MLP neurons of a small language model. Each row is named by its layer, matrix (up: input weights) and neuron, and shows model dimensions 0-191. Each number is 128 + 24 x the weight over its row's rms, rounded and kept within 0 to 255. Numbers have three digits each.
After each neuron's rows, "fires on" lists the tokens most often at its 100 highest values on Wikipedia text that the model never trained on.

L15.up653:138138113120138131111103118156167139129122100141148160131109114112129112117147102092156124110116159123122116115113126148164117086118138155123142107151106099097122129107125113103134139116155119085109143099154120139133150162089123140091159107156157122124145113103103159170118183129148112120133166115148119111145116117099169117113139153193129186125085112146113089116114124101122078143111154140107152053125136192126124127103178113136164151112131145111071149164076129141142163145131138118139142122142112153106174160102146109131107162147150129152114105139104147096101156176141097124
fires on: " Gl", " mot", " Bl", " gl", " Mot", "enn"

L19.up523:129101140108109091132145136083148152109131131123117152131125154096102118131126142132149135095140108171150156135111128095161080166118128173100139111065114097113146123090159124118139143113126128182106132130131112115148176121183095119113146125141071139143140181159135165124112128146107131139138116106137141143158076134126108121131111094150107105154125122155152132149127104115102174167126145144110120159125102089188132143144115144139110119097137144098164092152124112109126149154135135066109133118132192106143145126129123131117176160107101160128120106125130113136131180062109128133
fires on: "ur", "y", "g", "on", "ar", "ag"

L17.up91:170124130134150075136141110114126154113151107127150116136106123164177098126126163100101086114111141143176098080114127129147152143101139140120146101125138122141095145081072111137090140102165120118089124139112125101107141102165109143163128140142151103102139126157097094123138118096127126097101147144173134108118140139123146151095122162152151158084112129172135136085154120090128097145184159132167140154135132107137068121136124119148137124142110137141130155112115112119100171153079150151096144128146095152100198175163131122137133127128161127109158156138133127132125148149119122161
fires on: " |"

L5.up280:168114112121147125158117108098137098136091085129168139112110130120118128149137155157129148169126155099110123122133165134148152106112102152106119134120168135172085108116126131122083156109135129143092133145146111117118134114140120128105149102146136153141131137051175147101083113142185133131166120096129107112211142124123112087111123134094120132110113167159134113143109120106114094127147137125145140133130111137147105152141076154144122116163055169102130133143137130153155124124187126101175128136163131135143137179098160148130131129114153116183127109124149131097129128092116124110
fires on: " ", ".", " St", " Tr"

L12.up680:137170149167172132102177079087136138130135100154106127128145083181156141121128174136146109100133131126147092117130176142119156123119150146148107127105163143150118099138116139117102144113157116159097121133149161164118112110124147121124118128146099090117134130145142136163112089116149103148072105140137115112141111129125085108133164174110116123059107138112107090125101095143115134122114141080093088129118149095134113121151104155132121141101089124141162132143122132149133132119134116094143143159131152170117153159099161143125107119126171173163173187155101126097137114123123161131
fires on: " |", "|", " ", " h", ".", ","

L15.up643:135113159135107112132117123123134111098125111174135147105143107122150135106114166162105130132119166137131077108141131134112128112135136147155131132146142131132127124116094157174079155091114143132144093110142100153142133132133136123146152081077074087103128112132166140105188086142182116106123124124146106088153174126132088157096144096089070129105131128143104094125160143091130070121188144108135113129144159075116187151137158160134118148154128144102117149143138131135127154112152123133100135121124120112147137142147124087163142163107150149143141154143124131156123068116124127136
fires on: "s", "ed", "es", "us", "ates"

L15.up440:121095131096124137112125080097150132100106119117147126135151137125120092091134150121176132145091125152183096133149129129112098105125126107150133125113167119104142150090127136153137110146084109172120154177126096143125139125137110125115139134114131088172151111156178114131154089125192110134123185132081133143133096151125127137156154096108144082093112153107137074129158094135143189128176107123153089110138114117087101111142157103146110129128131166131128152106139137156134121157116114146136127139146129118108132128155116128123144102091088136143117081164106081141108102136179136138
fires on: "er", " as", "ian"

L16.up3:198114089111114103120122142172127137115138154106092151100100121116126131170139144190159129098092118154137178153086136092132128137135138142160130105166132131135140132104121166107090104107106127196110113112082110147135147105180113108114141101133095104130134165127147155092138131119145125144164137131128122158105071126120133087145128136135142126114114152176112108131125107165125132139147132132127144116121131107149157124109152171164123150119118131078091117119128131128148100141103121111124139104091114122069111099136121106139081152116090180130139148136146127130118176086107142170
fires on: "g", "p", "on", "b", "re"

L13.up274:152102145167138176124082139125097100172077094129099143104113119140088108110139162122078121147092152113141100117171132163106151116112138127109104092172140113139144119107099150161106142118142168130089096123150112153120122117182166130148095117143137153154143129145122115088155134156148087122123110117066131133130155167112121070101138164159129132121138133150123146122110154118137136136097106192137128119132126108119119100137104166154121143140130158098108122127146100109130129176113156095142149147180102100084102157137138140142110095119127095142145103167109128138098145117133118152
fires on: " is", " was", " pres"

L7.up125:131121138099114110168121112079131129151127089160136148083078138135113156163095124139098110144155132140171132135132160154147134142124104136102127104117135153165089164137125166119124137119138107167128091199093110125121177099142099151088150099121126189120114139124145131102137156128123115103121148128217120094132148112139115082137130090149118122138107132132144108087147117095162135151165131120128100129090134094115077134147123142110054115131131132130133105153129118155163131132125140153155131109108119155140117170103141130105177156117142102126152131113135107129152115141094117101
fires on: "===", " and", "==", "an", ".", "ar"

L16.up132:130138127098151102113184104131090137116127104122126122114106126140130105169147182118131079106115117082139107086151133140129167166149167129084130114094170139152121116092076163190072140130132091131127128147109118131133139140128182115134188096076130101138184129153129096131111096109117119129118169156143127100136109165093156166174083099187121144107126150104111116119120090113097118131126144122133111137128095149155152125106135124146117142149113133104112122130087120076131179119128114122092121122136125144129111126134157142146129119132112150097140132156149144138132150132136127138
fires on: ":", " |", ";", "ition", "ify"

L7.up244:078096133174137127162142104130137123154088121136111141154137138134166160160095142173100105146130118160115112129147134127117156125127132087097141136101127141169118129154156142130068139114126124149086115124147131139141164129179143122106121118154146153103108112111094127154133120179133131154075080115131148103124093101149181152145119157133111070107116147100118186109097070106091142127112126126107145115117169101121099124126094119142160156124138132130151140128127112146130133122122111067093126111129100128082121162145147131130121093147112164156095143130080123126153140085117118164
fires on: "\n", ")\n"

L5.up556:110100108116156137168166113033157142143102134125147122140125134169142138116153112132107103153157105117122128162106156134128163096125125156141113162135129175174088133163122165135161160089117144168090115137096109107146097116094121148088117138125151157110101137135143144115134172136156100100100106141197126107154138123146140111117135103141132130175131143131131159105153101107163108137124113112130132108126101103103067124129141132125079101113117139121165102102161076152145128145155167143133128139101134103146110155161137164108150101099145129134158099134131094106112125107120124133
fires on: ".\n\n", ".", " States", "\n\n", " US"

L12.up235:180140137139141153119106110135129179179114079156155142119136132169104123159157158120135148134138158089126101083126133119149109116107122139090147143140164134102138125158124131107107147107139151103091158124145130086134105108156155150134137073151164123146129134137120102155113111148110134138104117090078158109147143078139183112122137147144130090127106119136127130139093129124094148142127105183162129161116152163164087109135069118143140129130083155104106133150115138090103139141150095101121115113141121113122157151098107095129081123101140118162121130119129148056088133144106131139
fires on: " ann", " Tr", " d", " serv", " St", " att"

L16.up506:113095140119135155148135134087169148149129125153165108137123089111123121137075128124123136146146102143128110147135154155163130155119117128122164131113131112102108140132152118147071106116109142141149138160155107145124167126128152138135114121093127123110110119155104134134134102174140107119101185126144142149112119154144115135149112142180105093163149127107127154116143127099150037109121150162161161100116148144155099121145155127121155116143148155129171121142077132150122164136166128080133130098206115109180162095119136147107129095139131143160146100131103102171168127129141109094
fires on: "ing", "ed", " her", "s"

L8.up140:090164094146133139138145138126119142165105097183133119094127123137130099109128154139108113152117136091091095163167131115128165115127181109169110133121157131118115116139137111108131153079137130113132168170101160110125127127148149146152094172125075155078111126124170172112118140119097134163089135192121092113148130158063135113169130135132122131093170126133124128094157134116133098111169161098124131107130067084136128137134141149136097126138131126103158137148134125117140143128138130137093143154120108137171150145105146156117074136112157146151156133148148153146110115140112161114
fires on: " it", " we", " m", " been", " We", "It"

L12.up351:142115125102158124141143138104159127108121107186120135107160089100116158138118138116099130116147132145128168143151166179143150162135154129145146134140153134167119119109105126149121119096111132176124119134157114096115099136106166130161101121169115151092121117129132128099137156124169103123127118141136085098102102185115091072159127130139152146127132099135158177065125104119140116139141091116148137109123123153153123136153111110128106129154119156129072132110138118164121139125116139082075155173149112071103111135146136140130122087142121140159117083160127102130152116110139131202
fires on: ",", " (", " and", ":"

L5.up586:130101120088123114163148116097149121126132130104152158105082117133105113144135159125104117149120158112151141110111172119144149135176111141109142127127129165169070124134149141091151159096171093108100141159138128116131154105147082138085154141125146211163102191123164101111091137140164141114132136137157126101158101105121147108127145098107136149141132136128123115131137136077151098139129123127112121095086106102093111162152147152151117115114057125131138115107112125150152114154166154153154144124149142156129099163111128144104125143115160124146126128086125129115127121115070096098
fires on: "."

L12.up747:106085126153142117125127089128125131163119151138106140129117169131150139149077130153115099133136109174107106106176134163141132106119123092107140131155138136163106118131130170123107165096151109127100134115121117091122172117159119118144111126185124146123141125115073138121157150137150120163106114165157141125104117152142144134160135145138095080129098131133111190136129082116111161156085108134101109100125153090098108116167112147137123131146116132140177133157052107142133140154148125086108143094131083149086136125170117144142135092136093148140139140120082118133182143149111119149
fires on: "\n", ")\n", "\n\n", "===\n"

L16.up316:115100115130148139123083120185116152168097095150124162136134113130100113114102129098112123136153173091154083116145151149110128121137167120117121092144139150139145122120119127147108124097114157113123097127132116149124122119195181138126085116131120142152158121110101132063170164162112088133136134141124119133143150157100088074139120153158124126101145148097121152135119126117122140139085122163136135106148140141113121137142137127108127166154109154122089108116104122118147138150127079075111158109165132083134189134119120071126117116103171107178110151134104107128142130134125127187
fires on: " was", " were", " are", " took", " became"

L16.up403:151108139140126142152121118145183156131113095130174111080139145122113121123100143141094129171144095076162085145170135165124143138133159139130137128117147112158126101129124146101138163126102127115127153142133129128117130118131171178134136126100132143104115093130122135145128135165073110116142133189074121168137126138077102161130129112197143105129195102130105124104120152160139124131121099084142088103127130105148133141113106091124120114116115132133191123135133095131145148139129131123143122152109141124131103180145163188139115096100139135147136149143147127108125137100070100099
fires on: " m", " them", " people", " it", " person"

L17.up204:127131123123136146126127092111132132096126134180132145111115135122130153143080160115105130134153157129158169120109136135178136155134155150101177149133138105102136114120147121158108119144093110136107165158143088099111130118141110133133137147132056167123133167113125129102105168099172122126105133125091069140126086126135154136183142056129100135099163096136127135148134117101094123184129122140136115142125146106136108114177136158155111123123156149121101128110183135135108139136104139118107135086132107133142124153166122095121112136122185148155165069126118138103170108154098130145
fires on: "e", "es", "ar", "le", "ke"

L15.up456:114145148138176146131196093093122132112126101129109160102169090134159130149105165143087109161113124150138121115144165099148151158120111098099132093140178134124119128105129148123118146053141099128127101134118103115093110107173129125149158077166093136144154099141113119117139124183122123119123101147177150092123160167096111138144145114169123101115102175130143094107151097078107108119161116097070139152132145134177139123124111139152126124142119165120155112151147091145143154145110166132119134140126116139123156146170158154167115118115125152098127121117129138139138136131119130133
fires on: ",", ";", " |", "\n", " (", " |\n"

L19.up760:135169142136165089122162089100113127140104144150131130152158113127132154129158106095144104132121115156140126070125137116156157156113128140150140136151133093124109145126124122104130119128170140122196151141168126133114129111126139147128102110156110147133124119133131144123127115122079126154153075130131113146149142132122107143094156164099098113134096161116121110161169091116133136094158135170146098132129070121151171092118131179143105117111117152092108103132105115146154110141087106119105152129199125147121193115148126127179117164103125097191140094126123094144112120103100129099
fires on: " P", " p"

L13.up603:112141108122118135079114150115148141145144090102179148135127100176149107140123141160157106131143180085145128112140135105115113128131116111129138106123184115145138099156137111141118121131166134124132160093161108169132105124148165155160125083092150132116118115136096115152122142114167102128097109087093112106169127114108198151094150117169132131104087094131111125135156078098117090123133151117128127126131101168143164139140078124132112142159106122109146131145104131134123111161148113159165119170141109157149146149127090093171091112108089119102140136139152120098090133156151153158
fires on: " serv", " offic", " ann", " win", "tt", " init"

L23.up156:119118080133159142117097111144158094128118102166149146131115148104130095138108110137164143104138141130139113113110111143113118114104101133096160111136104143132129146131129150131123151116140157096122164141132061152144150145149116140155104122109101129175157118134152109142112092136205087134129117139174069136115146170162103107162129123144127089107162112156113100108139126167094164131139114123134123119110123118118156089160146078143120143148101124135083145178131093173105130115115131138143101109137075089159130128157157145120157161101128133140164153099112127142117173135082143088
fires on: "==", " sl", " do", " rem", "om"

L15.up498:121146140126104119097134110164127101103131129094136125091079122153083128135077146138082162145075124152128094124151125131098132160130152108156122145128152128123137105082103136135107109122101112157151117131152135143133162102151129137121119138122088162115077103130124088141161113131170146112149156143105111113129126130108090164146172145080117101105114119125116117157185115118121158124124129123094122117139170104157170132149131186118191145147118128105086121138168136172128151139131150122129136131112115111118086118148171103120117110119096114177150133168168159116143075124105105104
fires on: "es", "s", "os", "is", "e"

L8.up761:175132131155153140167109141120143186105082128162122104085118113134164108161110161119108107125116122135180117164160123137143123132094156148082124148146123104125147170125159125095090137142099115093085134147126120111135149090099168137173108122162087153110124144125099156127106162122099101134145117138113150095121177065136119118130167127129114100082171160139134122127139149118113060150152137128143115121127101149143098122103163120125178132113109109121150133148122131108111122116136134133121113097087122108150108162143138133117097147152191156140112115130169157124156135151112132106
fires on: " Br", " comm", " Comm", " str", " tr", " Cap"

L19.up364:150095133111122077080096095122108129121163134157118145122108131122100121138083168128074114114072187144132124138101140138103145143093168152151124075183132137118134145136103162166136129162131162132128125121126104136136148084115146152147105084118101161163092122118119112123150120148126132104128127127122124096119170129127138153148134128121120147134098138128125152136132139141077110125160153155111115089123171106092112101159113201129128189169125178128124118112149110126133151151128142136124184145141090121149149124150131111128163144092165109131134138157119131119079128122144123092
fires on: "ing", "s", "es", " is", " were"

L19.up253:129080128155108084135157156077114117169181122106193152143148133109112135133142134140176089108138131157110129150099094148149078182113092154133146129110162109142099146121133125109134165112131120156135109123172114154150144107125095133113179131169119127153149148119124156122130143136144151104151136089141132150090096129146057105132133113101125118120104127151097163122120123175112172144104147117094114129124081110158129147159142126140140121125107167149144123159139134132124140159116113125134115137118091120122150149144148175109125193094124117115116104103105145082138150103118131092
fires on: "ur", "un", "aw", "on", "orn"

L17.up151:163160124108128139142150140137155141132102116190138152124107072111121094122125131132101102101123111136146156106154144152114175156128111155109112133130127097155107131098109120144069141118141089148118100114164109097147117103160179130150123125161142105097118086123083140154133110125163116143089131101110118101109130151122116140141115089145146124080098138126121130150145119119151073134136129117115132102141151126124089129163155114136115157151065152120144130143119175170143101168136123108091115114158136121132105115125174135103136093120184134189153071136139105125149078144133150132
fires on: " ", ",", "l", ":", "\n"

L15.up30:157134099131109089142129168140146107153129128160107139153153103120113080147110145120083126072120152130088160157151128145167122183128138158108126111131077114120109129094124127126119106099105128131117108144134150099131146149116066142121113082181105149145134086146095142127140159125107105124173120149103111106138114133153137083136135135097090131126157136139132125129110143163127089111086153114126160143114070123123097124160162182111136144185130186131091114139126109167119146154083145121105131097117123116144124127158138131117079118134153108144116112117172146159151123169133134138
fires on: " was", " |", " the", " not", " w"

L15.up212:145072133123110108115132089117141127112115143142148158124149096113143108069130130186166116111112111141205117138125127112132152119134143121159117082078167136100164073090111156165119160110103109146110150110140130131107145134142124129091153111144143131123109094138167136153162115118157130121118147115062100142127122146092138114144157111122157092131145139131109085128192122140138154169124145101102115110152126125101125142171137157142095134174145147102168153155116159162130128128126150139125092134157151131073135104095129096120142140107137112129170115140139106098132123114103155146
fires on: "2", "1", "ut", "er", " as"

L13.up729:133195138135172097115162120104157150106109132177133132106152078155123143111130181144121126096118097140129133124170188135143134144107126173141128091115135114155140166129105128108117144084116134195130162130127143122123136118109110147147150156196083100135143122126087136129136110091129146153112128148112113121106166157106099127151161140066113053099095124124137108130130090110119115113118157068108129116133101097139130127157111141129141155135059135122155119135104121192125121141122145083116132117138100112118098127110134136123119121139159127138141139100131122121132107127129133116
fires on: " ", "–", " (", " |"

L13.up57:119139137114128155105108111081103103071072120143170142072185093123143126124146134174097116115126108165149114198121151121136127123122173111123151103096163136108147094119143120146121200127123110165087125175155122137105135114129147142150138144156075152097155115110155129111110077133119128144122068121108106131126137122096133105185167161182121142079107131133118086130135132156119092139115141135157110120135133129139116149096129164116159145148109136074125109125122142125162136138129145121118143134139120156146117139127125108122117137129126151158147133110153113163154105127150143151
fires on: " |", ",", "3", "7", "4", " "

L11.up472:147119100147134128106138156113122077138126110157104120114138093153135115179118168078071107138131139150152126148159147170133141167144165152097129135111101101132105136127150116087063141108134113127132137179171123089121145101086125128131112120150089110115130143130091164122106142081103119143144125173121141083141129126149068080134101147109145113057132139142136161114104146110094099158101156125101108109149133123147117128103138128113156127118133145154118131144094115138155164124136111114123133099109125151146105142157169169148097114161116182167108139114105138132129136159135110136
fires on: " the", " |", "'s", ";"

L12.up592:097116138120163140125110124183120108182074106130147142138093167145075132121133134119148141125108134147121088109127147167140141131116122132126147136179150111170131125099140128160146093115146155123114111150150108163143125098138123103129125105147124174124137092148126119113172122188142076144116151123088177124141168170116124064140164129165102131152137125126113179124131132121144104113116114160135103110117120140131146120121084114136132139149123147118074123139118108108118139151093104097102114118191082115080136153097115136145110113113106122145110123130077181122106129094132119154
fires on: " is", " are", " rec", " cont", " has", " have"

L23.up727:140155177145169127110135143125093121134110124159075116183132107135088099116116165138155160107094141155079146074126146121131125139112137140121111135145104121127146124133192136109131103072153144148102119146137108144142159108121167086164126141124105140080098125152146149179159097160100119132132066115125114137113163139114101135123143134100117081133112157112133087116137102187138153109178172144090104139125126124154133104094146137139078154127124152120122118133104105121157118128101127118098124117161106148143164123115168160142113105117136117143140146141117101136086144108127105098
fires on: " P", "p", " p", "l", " ("

L15.up183:139177098083137082162151161095156158102114123126136134112109146171141125131123128121105113111115141165101145131084136130141093143103085137129127123172136115132150150127100138150120117129081140128186100172082081115150099122131119130118128133134111106091096099150139151091166143112126141118126140123150088149154156111105133177181148111136156117115135105106146156152118109127097112100158138179174140150154162110127127122149103156132154146112157144114105097094106125104146125143129120161131168114111119060139095156168132087111112136105112168118122127158116134151115122110173113146
fires on: "ing", "ar", "es", "y", "s"

L8.up474:126123110158135142137145127135092101196120120138131134124112131143105100130147139148143150102097168126087111120161162114133157122112123137141131144137108145195124121107132125116071110091120125134115109152149120104125124129211166137140096116133089146124139124131147144144139106155173104147090132124128166159119180154128111070122125132143134090106102107140103137141123095131099090093102107126158114143112118092117101122128040152140120111154106174158111126118150136165121115142111093098118141104171129120084139123196131127116101104135114132144103154142132125132096122103156112120
fires on: " dep", " rel", " became", " were", " f", " res"

L13.up39:122120134130141127152158100136119086114107103161099183178154106137124123166076141130109102160136078185137145122137118158145167083116158078086127125102132143157111140130146154162130142136118109154061106115116116099135156125178133120138106069152113167139127127149113116159141171152102122120126116145163131111133140134143118140133098121131133093103098103093112121108123093114140087136090109136075146130132152109141093102120125122148142134137122149115131125134085126153150147168136121092089148099153096133103185137134112110130128109132098134169122124113121119115190149161118137132
fires on: "\n", ")\n", ";\n"

L23.up359:086100132130147124068118116090178150119144134112126138159109135090145126131108131087141105101133111153177130104107137111135125103127176153130118094128102138090103085137141145158118140117183088082124114138120128134112175146157106102106122113126105211128142105113135160155136173148174108132105136119130104117091141144129122163130125095150134136123124133178113137116161110136107139143110173110134125096141103092119167129147128139126097145177154124110142143146144120162130109122105092143140143135147071111152109097128172112114144168154127145104190134108103110099116146143143120107
fires on: " do", "om", " not", " direct", "ight"

L13.up272:095125145157123131156174121083124110142085140188106151147142123166109160141117129149105114162134100168099088116196138146140145109128146117133132105107100136163112112152129135140101116070126127168077116126129115109134129122128153150134115150164121185105132118129136132135155131104153141156113120164157102095127112105146100125153116135142113100072147107121152145108133093148144126129105112073107124109137156132097101130170119148120132131119126104146190110132100120136155146132125134100124152089146120117114177118100129118128141109136146139167160143116074110144217125110123125154
fires on: "\n", ".", ":\n", " |\n"

L15.up173:119132107123143110120135114090124136115100109118067138149148091114125149143089150091154100115134106139140130151119138103101087122095170129088125109135118100124149120162156097190103107146131113111130108143124088103122156141113115100096157110161095179136116168162145123128160122103174125167138138111086129100163109130160145119138143074122117070107173113141135131112167095127107127139149132132114116128134134155143127139135087138120108167159123141090105141192116115163113135137145096086153151131117139084120136153137061143119134150142122103146183119158137137134154097126113128108
fires on: "it", "et", "at", "with", "t", " with"

L17.up511:130100160121130143091162132146120144136158121126140192136092146099072113120124123151107132091092137122117140115122168138129124119114099160161158142141144142097101117107118113113132127141179138141130119111140140154147109131130150091142136128129123149152181129113151116142133117148127117138105113118153132167117122161110088095080107152106095119133081175107115109115157156101132192101087134130129131102116111107122144135141143142138128169160132166103139077141147130168124143165118077123150157103161123135182167073150168107131137123125099084104112123133082081105128164098127135124
fires on: " long", " f", " mon", " well", "elf"

L12.up457:165163146143141121112126128138109118112109119134198167080097141140123106142128139098117139109134176096129112093107156149142150125112117137156109138135112124095115183149133140111123147102109116096130151128156099092115108111124158157146086149138104139122158120123109168146157143094107127129148136125153136111151130151082149059129142162156120115106055138130118102128112102110108094132105118124162110136123164135146116132098142129152128117061077163168130118155117145141151125105127108081136141132112168150117202167148155120136117118120185133147109127115099124117138153150103117135
fires on: " J", " Gl", " Ste", " j", " Bl", " Kenn"

L13.up455:100086110148127154092122134180141135167129099139114140140064131109112130133129158156129156164111145100093077141171184131160129106152125095115110110139144151148127118138115160149123168106103139125100130108138093129157147113199173151156107155074094184125127104105122106111149123158116102179116105147137149120147118111150124097130150133145105080117156071108127158144119119131102147107104130077139164137136136122124178133197112117141130123148130147142112128093133137161129114130127115117124157110147120138165113128097121101123131134099110148168102138137126133113154129132113152150
fires on: " was", " is", " were"

L17.up61:103080114127160132118145142159122114185120068159126187154121144125091127135126186078113116147111107128121085102154151103179157144130089118121137107114128133175131109127134149158151124131143109124112129151160099122095149115124138117123179127137081133124141146117116152102139090112126119170133107107146129128146167108163121087144175117182128131083160118151108132145113143082118147109103119098135120142115103129127171136150150081140143140148071164138127112106106120107136131146139116120144116121154123141134162132136129142161110149118096120140116155066094121146087121170115140159
fires on: " is", " did", " was", "c", " were", " are"

L8.up382:133131149104130136084101157141118117154130155111174157115112123130096133136152092178127129107099147143156153112143154126135165140165094140141115138127146130105103152131134141143126156144191117128156110115137125158138096148182140119135082128087154137172155131141114088132093089115177090125141143126145091150107137168113103128108121162141103135191098154105107082102160127119143121139139144106145131098107112151126169126169037131130090103142111138107136113109130131130116123173156099129143140092163118129134147110128130098147155085129089086149127121123141120139166146134141127110
fires on: " well", " part", "elf", " later", " subsequ"

L8.up4:091118083131126133132146142178097131160092055095169128121099133059096112167121147159133141156144186099130105175169099148139156128176116115112133091141145110138119105102128117116139139148094153087121137094122109138136159122161126141161135112095132139173161122156123135135089106142123073123097147135164147124127128134128135126078109121161114152108158106158128141098133135109126130132145121114134117114125146125134133137134143117135138122161099165128106110076116123078153127127136111100132122144170088130136115136114158134127096091141089148136092163178145161118157120159120106132
fires on: " form", " was", " str", "abit", " oper", " were"

L12.up504:127148146151147138144161090132136129154114092115117140124095162120119121141128150133111161130093120138144072135168148141117165097125116134145154135161135135154117129164127134119093102105119136111132145134135125103116138137162196127147131152125086199117101143168122143100108141166119105194099138139131122122156177094143112083110138129154135103097143070092119170100144123111140090133147135121188090127115105117152143118144089124159125123108102155139095137102107115110135092173132135120131124154151165123113126115146116144132121088135083089129141130202124145158105109100131112141
fires on: " can", " t", " s", " is"

L5.up409:072107153151142128129129111092143142138065135139111119134132148147177123110090143188109155147135064165088124138127140131130157120111132069114136135113142147158121126149150168127126155089113096128046101098100117123147180119184085150150128130117139175114098087151063124127134149168146125116083115117159146110134131119128111121151123115140133067156125104130117171079121093118152138157110139129119140142128133104109114138152116119146137138121146148150153137139132117171131122147159093107116152105122137124096132126126130169132128112131143170133171108125114107129127134118114126128
fires on: ".\n\n", ".\n", "\n", ")\n", "\n\n"

L7.up423:149120152097121128130135121109126154101120125155074144111136121152164137159112106090130114134136133131183163133149106106124133131085140176109122086145105121125158174179130136200151116132171104132104131140099078114113122114099094110111128087157114132132116173119137132105138156123177122132125135094138130099157142115156168115149089088100117076087108144135160184107105133138080154157125134128143111141141123137146132132163118123129138156165118112116189156135089132138085138135106126126134166145116126051131114155127092118120135124121140155115133137126099095147112128120105127121
fires on: "On", " with", "ike", " On", "with"

L17.up15:137178159081087102120117148152129129100145134162179132119122075150138159111077130111116156151101121133141108102131151135131094155105131145151154134146150111121103160116125139185104157102093131105161155128095101087133126121113150125153095131155115145157110133063090136140150136151130129117127129126155101103154144163132147137126174087109110124114131160115161129146124147102076159134082153131133139140114186095120118131142125154150137180188133130120095115137139145140143140109101133142133169132136083118156100115141118085175135138112133146114174114144111150140154106121140104159
fires on: "s", "es", "e", "ives"

L19.up463:132101107116121123096178101147164116140151095149128164131123083109080081191096104112122119139137126083111128130120130134114120161128123135152162143148212114143125107125143122146085111100132165127092154105141108127155151113149178155091125096149135131062119133157097144126131085151175093135106138141137124109148111121149150094126144165113156101126117106098108144141167139107121154101064141146098161128146142119134126136105096140085094146156150154122115098153113134146153115101106118142145145107145114132156135159151151104121140141124137117145129116109148115183120114096142116133
fires on: " d", " known", " reached", " is", "-", "-d"

L12.up451:121161136159144149090158151119132113109096131155119137117174074141111142123145171153118092142129118082148139101176175099106164166106114119147131086122177157113140091110170117142117139099167139157105107141095137136116109101085144123138157141121112100118114100155120144136155150139113130131126093146091122133091126135113130151152163138163103095088122135113125090137155111150113134144105128060118115108117131136150157131136179154129136134161116170106164123166146107159136157123149143131108110164131111094121098104101158138124080125145119148154136153126089107138136088108136105179
fires on: " |", ":", ";", " (", " ", "4"

L19.up77:112148100153141103123133100129166156163145124110134139099103133146134090137138151144128123117095104123153094139088132160130135189125133112085146097138132108138150179118144114147106168161121120087129140115105123167120182091117105130130133122131156080139109119141097073114100124138104137121126136142116109087135147137125177121133152169120147141136097148123108132106130122105104175172136179107154096118122077166116101109107140153146161156141108149119142147145143111121150168176103126129124170111144123090088144113153163116161098111142130138167176124167161135117083108126103108107
fires on: " |", " P", " Apps", " and", ";"

L17.up601:102114108130139141134122135115109113104106107149136114089178074141176148139113174135117102141153138136147066158174169106157150150104116139121121088141132102157144091107127143153105130093120120182144126114129149109104121104153127149130158132157098125134143103120133176132143118098136147132085093135097110131101113146114058135147164157139127119062132112103133083114151107147058117134134136099138099125140115132169158122163140123121161131165094124146158082155118107131125146119100106135094161136132095124126094126121129116111115110133100085163130110100093145115100115103131129117
fires on: " ", " in", " |", " a", " an", ","

L15.up264:143122141109129125143119087105139151109123101156090158130107147116114163117113095121135102102139152168138108108134112139141086168133179174097138093136144110136124087135122129151123143165126158133114115174142123100128144103150096124091178065124103119105138151147124149134108072145134141124109151105119145117158097132143115105147131110077089148127155114107136148105150160114117147132141159142135158127122078125159137105144120144115107170127121125079129115169097107100116151164123074098131142122133107137186115135079115124104167154100112085152130155105151122146152112172133125179
fires on: "et", " in", "at", "it", "a", "ince"